{
  "n_kv_head": 4,
  "head_dim": 64,
  "attn_scale": 0.125,
  "init_std_o": 0.00583,
  "init_std_up": 0.0266,
  "init_std_down": 0.00261,
  "init_mimetic": 0.5,
  "optimizer": "muon_variant",
  "decay_fraction": 0.628,
  "decay_shape": "pow",
  "doc_mask": false,
  "train_tokens": 674000000
}
MLP neurons of a small language model. Each row is named by its layer, matrix (up: input weights; down: output weights) and neuron, and shows model dimensions 16-271. Each number is 128 + 24 x the weight over its row's rms, rounded and kept within 0 to 255. Numbers have three digits each.
After each neuron's rows, "fires on" lists the tokens most often at its 100 highest values on Wikipedia text that the model never trained on; "fires after" lists the tokens most often just before its 100 highest values on Wikipedia text that the model never trained on.

L7.up1104:146126126176192082132151129126146068130149117145104171130156112182110199125160084146118183105127106119124080093102103134102096130089117109139142094130126099134142158121123116105128115184147121153149117136121123105124162099107119124116115153129103110107139105114146136151163165125125141095138122104129113128110088136110148101154137175095123132087136137105087146164079151111123127088125216092159141109150155189080128126083142122155104118132121169101116154118156143159137154130140120149127139113150160134130152115138125136144100154127156127105122139111161100137135102146112131133159110161110111115107127148140142112131140134127072120134125140132123121123125161118133118123153123124110139172104142132136149136142137141140135137150112105127147086142157122142143116152150105
L7.down1104:144156132166092117124138172126132166123138111085108152139129137105115144179149073124157173147123130125146121143114096152094133110126181171134115150079143167075189111107131144156132132103148139107112119153149110117119130087122170115127154129162140129110117124138139122139116139129115171083135139134146113198135134123091113124114095156163123100126119158136081150137142125156148114080113117165135164118132142146122146133114128119132137135142112147115093153141117130164123148122145113133129107112147145092154103110175150100144147112142123109148159127110117100103130093115111110140131137117150153091101158145126141143123108141116166133149112115090146150119160140126077140111109088133123137125113082112183092086123135118188128164151139111096114130144147132158053183099122129
fires on: " ", " |", "3", "0"
fires after: " |", "\n", "202", "201", "–"

L5.up762:127173123145135160094122169117135140122096134103113084137093108154144142138108170135132127139094129138141106166129089133113115139092181167158152172130122134123120107095126115136152126118147131094162122128111112102152132118125113141100139118135111138117133141139132125091124139175116130101137159142105127098167133093082140115128121149102117131124132155159125141097105071161127147158118132142163147109146138120122097121094145120114145131141184097141150114132158154140147109125144117161139120089104178128109104132172079111110068152158122087110092118141170117135147123166134148160099099082118164057123133147165140124115127148170113136110138114132141146173109135133113134135091106124141198106088111106107174190141150104110137117132130146138134134123134084133130121107113137
L5.down762:131145080099117108089143116116145130125137134116131095152135157101093180156120112101144118164159130144135124133145114160150130129141129117130154092142111109203127106118163114120153145125159127150112102141118126106179142152107077138133166111123115157157116112125128114141142136124093099144130105160169152086136071110119108117120139150173114131132109139149145106124118143098117130113101099118179108177143120094119139105139157119145096080102098154146069139153098131163093111128123125149108159117176113137120131119168090125134122133117131098117104093103163154139135137152173151178131115128145120133143146041100154130104129137117088093133115174093116162078117164130171130073121113140133094142127144148120131133147142184138097155126168097141106122119126133111153118111123081
fires on: " ", " Total", " was", "–", "%"
fires after: " |", ":", " Ant", " every", "3", " size"

L8.up690:125145159129092111096175082159109118103125105108165122080127094159098147131132118156174142081144137074130102107107151101125120148132124116127127100141118145121122165176133139152114100117144107112130127170100157136117147114128118120155112109129125175131150106154120107159119106099129119121117140133110072117093117116131153134179130137114084166169131133159144144102164137152165090127135125153126074134124089125145103149136113155141151117118127131128127149140159121095115132109134145085118071129114124161160092137134126180160140095114139122128146075160090115098102128100106110111117132129145123095096117140104165140163119155134083145116115117136136119106119115133140112126099129128122131146124131151141147142125140109110112128130111141163140156082126130169129103118121124
L8.down690:151143123148169102150179087208144136130123160122151115088118146141131128130120110139146138109131137106125119134112153116108128157078150133138123172136114142128126101102147108127129105150143105103090125116056086152110121129078134147131135142141125125132175111113143107123067088173088112147089131120126130113118118136120090075162147136098105128151127107112117165164120148169158142139089127120161115088103128156111136127143117165151131149132151161148162154105150138097146153095124119118139125099107124122186098133149166134163140135114151185138149159144125100145132103144107108113114138149124129105130121135120130143098135106113076160134140089176104144118143120072088158170141106140099103093127091125106114164118133131105167146147138124139136112119139138162138126106125110
fires on: "1", "0", "2", "3", "v"
fires after: "–", " "

L10.up286:118163161137142085139145121141147128128079101092093101147131142148134123103149144065134106120136126108142099131189101164153086141094105164146127131122103103101100129151122062116145124137094150082111176130101120115118155123164141141092130135141110143143097165151098075083133104133120119115116154155152085122102087090119100135174145134143165110141094123140088110135128127130146104118133127146144113138100143109124116102082129122153128142120136177189125139116125154140096123117093167118154123114102132121130125135110121145133111132138061173079161135076108138159138161146104152084121133133134175159122135135118085095133096157155149092137139153114120155158133120118161128128126119151130109117138102165127120138134157110163146128137120096146178162101129138105145120112143139
L10.down286:152137092124127167121103102129108084139133135108155093164148138111141095130124100124154156122113110138105123171098140121135161141113120068154128097103117087089133119146097131139115109199108138128138115126108153100129157131115117115138130129133070174165118138093091115097161140101085095142087157144170156140127108143132101151128157145115144176155156112108128069103059123170122095130102135130107181128135127166127120159156142129136120138145141137133112156122111119135111165127151132122122155099124155089155107115139144136143127137093143160103096155169138161130103131149109151138126081150118170105108125175090077114109062119096115090140112135162103147143138125142165090145160091131147139118160158166143132170162143104152113108134105129166128115122122155100132101115109136
fires on: " the", " of", " to"
fires after: " one", " of", " was", " among", " is", " as"

L7.up1250:131151065064158093164132156127132123139083138120112097137127117077146139145144173137143146131139162147103106146135086096152160162163077111104071147123151101127170106117123101154117123110119079120119095143096129140134166103131139114119156121122111143111109154124154084122097145161157083136147163146143158148130139183141143154124106111137102074102139163110126104116131153118145147126147157100126136155163163098134098106132165132153122151099121144163129098126141146150134141093143146136139141142121154103109101144116142117132129110148100096154157098151122147150087141113146130167131152101119134142108128124144171127102148141092163106162174148132151136160105115127096118119107131129128135094075107163053098135097143105135148120148145083148141160155122149120066110124117101
L7.down1250:106119083104122138115139095088143100092136141149170161115148124080150136139130145126125117115157140146138120145150132143164107184126131137165134091124180154059128128123152106163161144138164124133106114166109089138120134076124147146132115113166122138123082079128100134162151139153132125137157149113129128159147143125131114096124104128074113148150163106122091155131148085140098128141120148126112138140120188107094137092119133105143145150126090089125083094127115130136107152095137131118121179109113111119085138125123116136131112143138094105187154141111135138158128131150150184164079135134099135110118146116137127146121132078097129101133090120100108189136118085119143087146159113124180139139134063108128118158102118152102088156091174134129134130132101117136160150139112104
fires on: "201", "200", "199", "197", "198", "202"
fires after: " ", "–", " (", "-"

L9.up540:127125127127136116139138126135138149172145135142105085155101145112119161152112100112134133043102130106113154100103131096087119133142198118109137129131123165142097090140117093150126099147122122086113157132123157203124133161143119125104132152081141120150164128154127156125113137158098099100076146163150135154136132120127169097138124160127123135124130099126112089100100134132165129143119151127119110091168105125158129145147133131148120098129118115122126140168176116052130133109126121097118136131098140114142141146112125113168109112094125129137054128123144136125116174137091137114124144109119059122176143109164168184143117168118152102147154076146151106133149100155141137140109126100136101142126123094108146121156141140143133108106136147138133164112126193105110143109118125
L9.down540:148113105154144126151127167146084146121104181191130149160139115137136122121158107104120077142161104107138124179169115141132142113101170138136138111163117140169149110166158106099136078099189118095150138136133141161096105121123140120150122119148120144134176086145141099110071141125110141015134117130127119167144158149123145146117097115124153154094096118162111128128092106138145154133106142098113120149139176143109125141142115112135079143132148073126124137116106148138116132137120172099128107130163149117122114094132111104116156107153121128130099147139152162095132084146125119127113164156149173152107146154134164115144123120129126133137116120084125117118092126116123123129136112127132076112139110151139117121160128166129103132088091137113088124170113116062167139139153158
fires on: " and", " was", " It", " He", " he"
fires after: ".", ",", " and", " It"

L9.up136:067131122156122126116109124154109122153127110141115118087091159137116138124158114180080138136154147185109149100103137129136101159127109127105145152127119203078143139139143143164159118140123139147128150094137142117125143190119110106173116127143107096131161105129108174087162122151136176091103125097159130127137183119102124099108095154112113093128122112123119131129139124154111111074141158112147141130098172134139120141100114131149175145148139179131182110106114151134132151160146138140093131088154126134156083171136137094149126152128119117143174116069111120144156124116101144116085096144155120138128103141135127130118076093154145137107173121125120117140108160114120141138129110128072106133145103152134137163121083093172105126110150153095154142132118112137125136138117099
L9.down136:121151175144111159150086093113131107169155114125114161128109118146085168172139140135110140124148154118146178108128184113109124145121128093089107101130110157115097131127112071103162112147143081162148133118122123093145136095153098094118123128106154130141110105124176124105115134146127135115146111100163114143100087135146133063125088156108122152135098119148148145138103129100111148102132082138151103092108120135136150124160091130148125158152128135146153141121104123117144120162139123122123149158146035138159144148086131161114133095133141136169173129095144097178143137107129132152095119138132111133116162118125144125118103090130149109145130150151149132131138102097171113131157132140162122139148147123127125102142123157106130143156145115127133182129114146211094139170110140
fires on: "1", "3", "2", " |", "p"
fires after: " ", " |", "v", " Ty"

L5.up162:081100107163114167148138121111137185083142185138139143149145119122111145166128108146166108131133150085130124138138117098130133128114100059135128121078106142116125112155115116129093088105146196137112132129142152130101162137123126096176137111090129162122131132104131076155155182150111090114139130148153142117110189132166101111152100123140112138168091152169110137116169126145129122128127122151138116114145112135115140073138121102139144148113196168093104091144131124095090168150136131098137195145144097134141124096109136136136141124115111135116124110090118115139164152122106080138146116141132129164136157110140141164171113131155148094110098151096161148121107156114146115158134086137144082106118101163112125118116135124100141126108127126095110108100128128122187141122103136
L5.down162:126087136147112127119070091119051124108150137114152103143159118132118129123183125110077125140144135130145132106135126128126157123148152151135132120136124149071138144140134112124111173110109138081137108108100148118104126103117148134112105111171145133126072111132123101137092166119165129079116080077104127153113140114063152127134104077102135126132185097113135123110135130097099107140176154098142108118148142108144122140150082132106150160100167141152147138150160127138178187140152137158125139132150122115160141100134123134113099112132129153132133149149154133117094150107147126147099111123152142115156103158119090116104112095110096116126131168145112150154122123142168114147192095141126153112134108096127110169173104140131164142162115162105176116116149121147125131110110126
fires on: " first", "at", "un", "is", "ug", "ut"
fires after: " F", " the", " d", " D", " E", " was"

L5.up1134:125134135127109150101123085077121141181125148125136192151125172080130119094144126090139103118127096096100122118136144142150133163129122118113075117152125165102133164161152134125128129137160098115130158132160157121122130119134125111088103112132115121118104136159121113119143115154143131110106132102107123118130160103129175147132117160094128130110075143137131118159134122134132126143137157105084177137154116167127061154111104143110171133110107124102153132143123173103127131113149143147131149113092167103075129108135141128112163185111156133157110106109126118116141130147140137129094105191169096113113136104086098122113100141119129161178090167137146129129134137135174135143127117158078128134100154153171117114093110148140103113185136068156096138110143110097149145156128134
L5.down1134:132107115087180146117133138117115121096125080150165143129136149142156101095110111124097106152114094110121099147165103111138097151126126148136128101087144120148151143206143105162158114144159150144072123138128114129123098174136157140114137129130153186104090143107114099117125137110151159137092092129113110132115093112155179119098135132068143109208134144133094132124113174105154116121139092162180147166126151117120136133133145143099124119085134139134134073135082141140114092173122171115131142111132137147132134139096117123148114115171146116098159127137127150152131129129109137152137109112152115143143123150163114130125135134107129080145117137102097130162146088124161062120147098135106135153155157108144131143118142152115105120159157110136100151083156133132158106147114148
fires on: " |", " (", " at", ":", "ish"
fires after: "2", "1", "4", "8", "6", "7"

L8.up301:095075143105110169151186096151120112107113083138145166118140118101113151126121121149087111121133093119101119152186150118138138134129109101170121093079110139163112149142129133130122111142128124133128158166129145095116143132118197140157142117108161084142111104150145116128108130128146143130117132177086154152121108109104129126164104082105124163127144105093107114109135140131132139140098123136160154075136160102106090153100135123143138077158151126111168120108123127109129102110096106128130140102156116096085088114182069107154150135105152138126111147139098104123133134112143122145166137146128149091097103069138116143134135146125112113133137119104140201176118121170123143148165137172152159116135116164158148138099125114128144130126148138169075120166135182131124100155117092
L8.down301:167064106138077149133159105113123119147107136169123134150129152115121041102195138143109126117120135122129145117139136139138110208082145153112137087087133134122101164121100096129142113125125162162144155132117131110143132143157176114104126072114104129121101129149124114150098060134122147149112108127118126136148092133156102139159156130114159127112112110140123135114136110122155115126157108121132112126119132125133154162116172119141093071113164121129108086121132116124113137151131126114115135109124103127122105081192134125119107168136139081172146125124149130124154118144150150132151126115125049151131138081159132135136113157130156118115137134183146171113139130080121102167138110174144117112124158164113112124141129145121132144087116134115122131130152152116127147148138138
fires on: "=="
fires after: ".\n\n", "\n\n", ").\n\n", ")\n\n", " |\n\n"

L5.up1254:131113132143117097153126173080141099157125144163134149105181175144140147108126125092115156134111122123139134099112087126126171138169132140111127120106124155124159112139111088125102131154118154115118144100100169123115097113099108149083136090102169128146159116134124142133091113118168103148119155115145092118148083164085153112141109120103099113114170111139106097081106143150124159143133159173131206112152098129138120105102093127121147144133119112144130140137095134086156130118111141113127079105139126143102154165125119168098138109148154111160134141150128108121178108113121111108114143156090149134151110155135128120112141141125126135117132172129156149132136091103170180124116161107094117150094137119196094140153107114140125155187132097130100145108109123138135150126121128
L5.down1254:147137136131100098142150081131140115134192146083149094124115119101154122161129169137123114113116143110133117154125182119113103122086164120158159108115112120132113140130143142095113165118128142150101132113166111118173138119104146133168113181124151156120126107153155117151127153166116141084105124136134116144118107088191150133132146070140123090111138169116119118130104115128107101115099061154121130134137115128155146137130131149140130141105099074153137102137125074114083157130148100136118114137146118094199106179152110122076126163104142152126113129127180117105131128133114088111093118150105135165113104107149132161105126118112143141108112086134102152149146165139111157148119137152137084124121150126148142103131111115067120114114089149149093116155155150121131154183135122
fires on: " |", "-", ".", "–"
fires after: "0", "2", "1"

L7.up88:117152134109139107132074100144136118119097152183143157135103108173166150144079130141116130128123128151135155147108152127118080121133121116150124105140155126138119167162097153122159107102131152133136089115061107158129093105080117105132123153118127115140126075094168129113134156137153127104135125117117122121087132148108144093111109083106109098122151141155151127091126133136114102187069118114153137088132128114143108108120126120057117122116144132129122139135105093129127099146129129109142121114045147103097167136097120104136136100150139143138099110111168149159119151142076156129128124123137124117174113109149140157153114152126154137095126120103114111117103150116119135180145081117141135130175149175140119147158131117160101057164152137143132113100137145099158137104135090
L7.down88:189139137095088142142143130177131129121145125129126114114146134141161163122079112125164077123124147122145075149121137113117089112106137125126135132103139126150150120103111111104136142158157093100152121145142138115089125133089130132144120086116136147136159146144124118137160111124118123153107130134091121134098140101133143107102141087190183130128126083150113102089171124093138098143074093108146142158101155142134122099140110147158189161128119136140109178133147132123103121126109159120155094130136151155139119150094119140167107088086151115112125108117084134138159137140142116142159130097120163145148158095098127080119105104174068142140158142135122143122123103143117085119155190100126149109131144117150135141131110121189135076092171144097102126129076149108145138150147131
fires on: " ", " |"
fires after: " |", " "

L7.up665:104160106103135124112145105142140117139145155196162177106145113146140169171144110131090132101152141130125140071149147124117107090122127109154166102062102186134185126080110114129139145141159115098134079098113167124137142157131066195157087128122096152093141147146152137162120126117114094101188150124143146157128119100104136155140145122108120124145119150121139130124127126129132148130137185122136129134126128121109091167128124131112157115130154137132110159141119119165124102119133137104131142145133119158101133153142166114121130111126120096105114136128120124139131145161130144163134075153143103155103105126145124099107115150145164111115142122142102146135104147138117098163132156127110140144097129154125162140118163153124080110113154125128135134068114110058127122130115079
L7.down665:127134111127114120125167089140130124146123101138161140142146115124148146154068142156107138149074133131107163128137098099107118125149100153166142170139137129124120146140143088161135148117121129126149084137102149125091152115133118116159104068144110165097154091150124094126125132107126111173155105112116147104136089113116091097113118126122104144120126099139140094089106127124122076126088173157195128105078098148172111149129165141142097157128143157087136136115106144123187150139121182134136167077110112107137161113109139157140127131103148102081133120134147147106145126104179139078080164125099144177139132170111136109115172114109127128119119126106136140112106108153147146126140158070130116132151132146122117132130150125112106114114140159104136120141178159145126122098131123
fires on: " ", " (", " |", "born"
fires after: " |", ",", " (", "born", " player"

L7.up539:108132104115148118072112080173115192118139113100112146124095126115114129102095126118116149109128125128135129083161157123103144170120089134075101152139117147162114126106131110148126147121134131137147117126115099105087174114157129133139159140156128134144119130188120142113161077143126088079116153153100148094154131099149119139148145157188127156137097101126130112131118125140057104113163140105108111104116121098117128094144109121157127115167118141164160154144145146101140149115106122153127106154121144088116138127089126174133138154207140121118109147134156101141152155160107142132103134139140101145117151120075122107116144142115111148112137116158121104182117106133116150137104087118092129121135101120125154120148202160131101155124108154152129160094137117145163127099110158
L7.down539:103140137111138154139101110104112114146141100137133106125120172166119162179137161083177128153113095176111151164098103143081093108106128132133125134114123142114173170132104078157181143094155127135116146139094153109160132121151140118149098139087097137101110166158101128141111156058064124036127122160080116127130156152113133135137139105115142114090140107121091165159154104104116151102130121120129170110140152161125138145127112105097147155096086121127125142157130088140132095122152100124169113089125142109149137098127115109132117148157148097167134120134147126095139124108122142119084119101143146159127101118161141123138132140107118137101145144102163117126107126179119127100157123161148136143136159106127141172146174133128116115106123109136142120084152179138170109121121155
fires on: " the", " one", " a"
fires after: " was", " as", " became", " is", " the"

L7.up652:107088113123103097152157096117123114109122124147124106113117122126157134128138107122124126149139152142122139123126127114061111137106149090140129122200127166128100193123160153092170093116088138116115129173148122113182147125104154112108067119151127147115155154114169138172153169160129139087180158110139117098111145080098112141146176130100170122114124111132144146145123111114139116126155150165137141137117082154154152136139159118151180179131147123152129149122142120130114157102121109153114156157149086150121171119168120109166127114144148086125135138092104113151200098127127111141106098134142141119105111133176085170128116116118164095125133111109113132135141131114116118158146146129119106164109116126118120138073126147080122158138123150123182139140130114083126137125122144
L7.down652:142140106156103150154109135139149127105166136126172141153097162139115127126147102139139093130097119121142132133122138144142140123129147139097093159107103131143135093182140125166130117106137141124168100124136140105092119134092134152107133117112070144173115117153152095083110121146138112158054099110097143177118099136119134147125115132121139101145110140153123099086128135069121135152089123149137155132113145109062114137119115130109108120078156109192131130121117111118121140134163158121100132151176144153108123167142084095114140171128095109147136146104136146092111151135144116127138132120144120145127176096089116153167138093128138140088114151158152131128074117125085126076078154162211118144129150101130118156123121147155146146143109138142113133096129143167138130124114120
fires on: " ", "1", "===", " f"
fires after: " |", " ", ".\n\n", ";", " keyboard"

L8.up417:127193115136112146135142101136151130128131131080158144116194139155152117140139135127143124160138132147145160127103176119107123167143119124143146095123122093102152127125078139124155121132120118114110084121138144094134136149168104158164102104155124058103163130084107126147108120086142147141089163114114113133160150109121148084130095152112102109168146157100104126127152124161128136161127139106115155072104152151111121162124144125146149138137144135114181154101183121149141101084127127104139167139101142121139174105101101097143122102107107085115118143144135153108144177134157134116098142124122116096126095122162174128092167119185100117112147093133141184145128133146112124165117138074146126074120131141126149098144149134145120172138103124160129139146146126108129095067098136
L8.down417:092125103140141110150118151098174126138139131084167119160127135087161171145100133139109124135099118126112125123143137139118097140093140088145146115099141127093155114150138144128140192138122147116161083126120150140134097137115157114141100163161176112128134147128093115113091166124100086186118110134134152142150120146083144108099166087138179154150140101138113151159075166153107119133093154124084135128121152147126120157142116126087140165110104113133125097130134109120100117106118160142153153116159141130108147102134124104138130093121154107104141138167124141129077170163129148120097138109116162155128174118081118145125148119132101164115130099124143103142166105073080139123128072147141093147137115135144144105153114136152109163119169072068159093157135169160109125124121116
fires on: " ", " |", ","
fires after: " |", " "

L7.up192:103106092120115125113116130155148139167070110058126126164146123116085129129117086146126158119099137151118148144140102112123156084073123116125126168155163135123123146119124139139136103127127111176154141082147141118129132130173098094170100108157142120145106170130142120121147131108119095122150136161126148136131120172101072203116113163150138146113154120117099148129151148109124145110149137119115113135144138148104108118102152106178149134124109132128156140154122144090131135135145114131112134134156105140156099115114149137125206099142145121120118129154085121125118141082108100166122146117133120173156121095140159097122107100109103116080114149161123117105134124069129128087187138125104140140108132115117163159070129128175128090124109064189172132130119149114116158149102134
L7.down192:099146136080131138121117100124163130196099155141111115150097120158122121118117135133149140100158150153107126171095129159083094122140117092127139197139128124163142119123146113121081124152128119138083127088100103133134130116107072105139138130146144123104148142136133082115144133159111108147092153121166139140093122113102150135137105134169131166131160094113109148128195132151141141151146165162127113145080117109160114124125112136101125136146116081092116075080098110127137120135139102187161164088123145119151132133118115139126120103150062132141108124121122166124135131124107177111163170104126124103141119165102123117135097117124125129149164167170165123137124116122129141139096147141148110152104129130088207115145131112150148136135127129149157130089117152112142155134153154
fires on: "201", "a", "202", "190", " G", " B"
fires after: " ", ".", " (", "%"

L2.up667:146164094099168166103153113184114152102142130102136114131121112158124132115180110103130142124143124115130139144150162103128136154112122144119108106087160111143134157178093083113108145082129108137099161146097113153148109101162175097097125129134156119120088152141105175124136101143133137125121135159185127112110122184109099082107142098142148095152135165124130175135150108136108110149116128125149101115073131104105123149112091113131136142122077187103129138107141105152115152079146129133126131156131128145136164096134118113139096147155106125144129105140144140161109129142086140092097130184164097125115164169168171119155083089163134119149134063142095129171142139099120103123104132122139122107091120122115145127119111120123129126107090140127111119143136145108092103121155118
L2.down667:069174107125116136177128152120146142096148167178109146092134135136131119099136127120155109115099140088139186134122135108158089149113117159133161112122100150157138162193127147116139125133091165115154123104113114164153092111157140090103130125181127109142122108157104132097115164133161137053109150127144120137137154179102106077169091109124158153080140127125100133153141125139138143116128113129122102090136121134118116108132135135136120132123080100086126121118107108116105165133117120079143100114099174146138115107121117156166138147144115125149129145160146129102065120095091114124114137140156131141125153166133141108068108143125132128143121089106181109146112130114103121124166086099113102134084130137128137124101139137135114125078135144136139096136140181159139118133133130
fires on: "40", "42", "38", "43", "44"
fires after: " "

L7.up6:149073114139125126106102115084141104131104150159094050142137171113092133128135095102154144146141090122138096131116154143169166125132134112123137143103132125152126110131177189133146168149174142106141120119098144128138117068132143169126124119119140165174090109130150157136127194155128118154158128143132152076124125150119076141204101104129128121094088142169085157100109117093131132135103111122094134160144151117126108172139140124123124120157103073175128136127127125101151162123126128145085148084163097159137125147129148146135121095142115134066106125132139125134118178127124145184118129107143110149108134108105128092143133132093160102139155134166098103115115143108162154102123165120136119152130114095121109128126135127111099096127155139126137141118131113113123122132118169
L7.down6:119147120149117121105137130112104133144122107102120112142150121122110102155154085099135113154164148100114175145131097124143116153170112136143138136143119131126143120149151167123123160110144137084078118129086069114101090087142131073134125147157163128148126135139087131111087127100080123096116191143135129125141168147142140158171119121155142084122133102125103146115085129140134111146090095148107124147134180139116113130107147123155110135146115179146173093153167146127147114158136162137096148144149099147137158169166119109086151149112161150101160105109159105110149129144090138157139169120144103088148137128138121144161134149105101127130137118123088147137159113145090151083144132182121145133143072137134101122132113147075117135102109120141124130092093110133145103108140130
fires on: " States", ".S", ".", "ation", "ing", "ary"
fires after: " United", " U", ".S", " occup"

L9.up293:146134112160167079135199113152116158133150127105099123091081130120141159153096131147103152131150141156141137135146117105106107105095114102144114103177158177148099115131106139112145171134142109135125117086104118128119157124114125110142106133126137149135172117111124183117163145152103137143173157119134133161072134095119140121127167095139100157077119090194143105124103092121088123106142077116133127089152093175160095099197120109153140108185135118111140146104137108163133139107128119149112089131125082167140134116135103107151127148123119101145108121131154114116145172151123124124160152092139142124159101076120115139130078156168151103130139124121130157139138152099122124133107126145135093116131134153119124131129118148182107087091132134112136128117140110124116112138150118
L9.down293:124121122110130121137096191135098099135151160102133128158135106160143111122134159163146126128120110133104151138120104117134098156145114128076137113113059088093125155123164143190099162121153113112156140151116147150132116140114094150099136128124159095154095100163136080160127172153158146152134139109102099094114102079157158108162109075129125102121138123077120132146091151135152126147087148162154099118143132145121124140088102155130110148117111170122139140087129100135142123126140177119101115129124178133091107139137150151108126136129136144128141135104097124151152162132143120095126123129110141167162147179149104123109143141090147151136101153135165133126125101121110096128130125151160169116144137102103111134130114118069184125114096118153151182097109122102171089148089094
fires on: " ", "0", " scored", " |", "ic", "2"
fires after: " |", " ", "–", "elt", " he", " and"

L9.up560:093115169153102120099159107145156125140088167100134112128164103156094127154128126131122130127102150085145143164116107093153126130136116131125139097144129134124130171144150129115117112136147124113101121155094112156128118111123115097105113102151109137123135084150110144141105122143166142169162122101135090123103076164130140132166076098158086126161131091103120149114176135153117134099106116111119131128136181148101129155131136137138125108157137120129158150210117118117146162125085112130131127139092109149100148114111149155147146158120127183114131129133146143108107111092120155115124115104140118124132116102114118079114151085115171155141134120109110083158145155124149125134117157140109131121077124174177076131181112148136129110118146125118140172137124148149108104172150113
L9.down560:134117111129129126155118133117163146104163140145134122144138081145147121131170117112111123152151151122126108145085105119067128103132128149089143122131117152102133121157157145116180151151116114127131107109110098141091089146171119110156103127164141092113134161136118100145132116119121143099155141152126097164153127139101137103118142140127126153104128090145144123158154139138162173153109093105183126101097161110116132135192137117138145106132166164117122133137126160158146111159145134161117137111183138144131120102099105163127161104102137143156184126117173110158145102118081137126148138112109121126101131116122062142099122134107136158109173163111110103105128101090101108138132108131139116130160130105114069118097091141098176105117099130113074083133133112132073160121139112
fires on: " to", "1", " Pos", "3", " No", "0"
fires after: " ", "|", " |", " had", "\n"

L10.up810:107123135116124104119140098149130150078135115087099137107132144154105112163148110154104136135164142149161148168103141138084072153069121112165132127167140126108128175154115081139181137164085113097120064156120120131115150131149130148094191127131101121156127112126126121164151123127120075075123090121125148143134142122154143094112098114137155152141164138117162120114149099153121132119123105178149132123138126121091088115125139134093072144127148148179134132116141139118142135102104119112131089164132142127106141135096110150121126125107117115110127157118115154141114103155144121154145138137192133133124141176116104136137119090166118140163123139154133085151163117127145134178116148145144100099119128101114122127109135094107105137142122211142164174070142134114177121142121131
L10.down810:119130140145129128122091153120120103125113095168162109169134127133164128086126170150125088116103145118102120115129108131118167122162126114156104145158142115144116106151121095179171139160132149148151101118149107145145111169078097123150117130144118135121155109145079137119139150156137163045133149129140072121111117138126141117129105111104106122157121105162083113137107167130113137119104094162161123080102132111129109131130130142109142141124103128086136094142101124128107101161133146131139141095114123080104154104107171151135142161106130148161105120130142136173119125082120159086151085089119122129134146136127130104135105143110146170161160191119129137120118106161085100162099132105199168133120135115136136119157137128112114102142102156175103132109138170170158113139181105
fires on: " the", " un", " ", "22"
fires after: " ", " was", " is", " as", " |"

L7.up801:117106106132148121144130103180090094122114122103146083141130162132114130127139128120127126083124144122070095084184129099099132127133176102125135148123099131144119112125133103110143087160104123169124110136110157157152120158159090139109162099107095117141103138123105093142112142129131135125119122168120107108137118140116135102121132115080127155104151127159140117124143127198096125158161138159104162116131122133160099118117092160174095127179142205116113129118118108132121160105121140127132150098143082151069114099165158118112104134150170118129113133141105091149118143093120160121097178126128110127124123125143137179115140176135170122137094113156139115156140180151112140150119150135095070148162114185147149139106148111116154085082120174109117154120117107163113137145113121
L7.down801:123121100090135137156131117096171137100103116116136134095133121140139126127109109120159154108116178130144140081150116128149116126104119149134116124107121123139143121102127146102143131148134191146121154125114125159085098155142134132148151136090118124147138135121102104144115134125155116139148119127117124161167095130142161143125159081102181174110135128191133146151107137134128134191122092141086153114129139132141115139107101106115080137145130147096101109129097133120155122173099201111108160098109073100099108089141122140152086126154175091171170142133126138123137145117131135152118143142123129174150146117141137132152103134100095096172123096118116153072174153094106171149175133143092093088152153144128172130142143143074119149084103113094116098117130118167139115113123112
fires on: "-", "==", " |"
fires after: ".\n\n", "\n", ";\n", ")\n"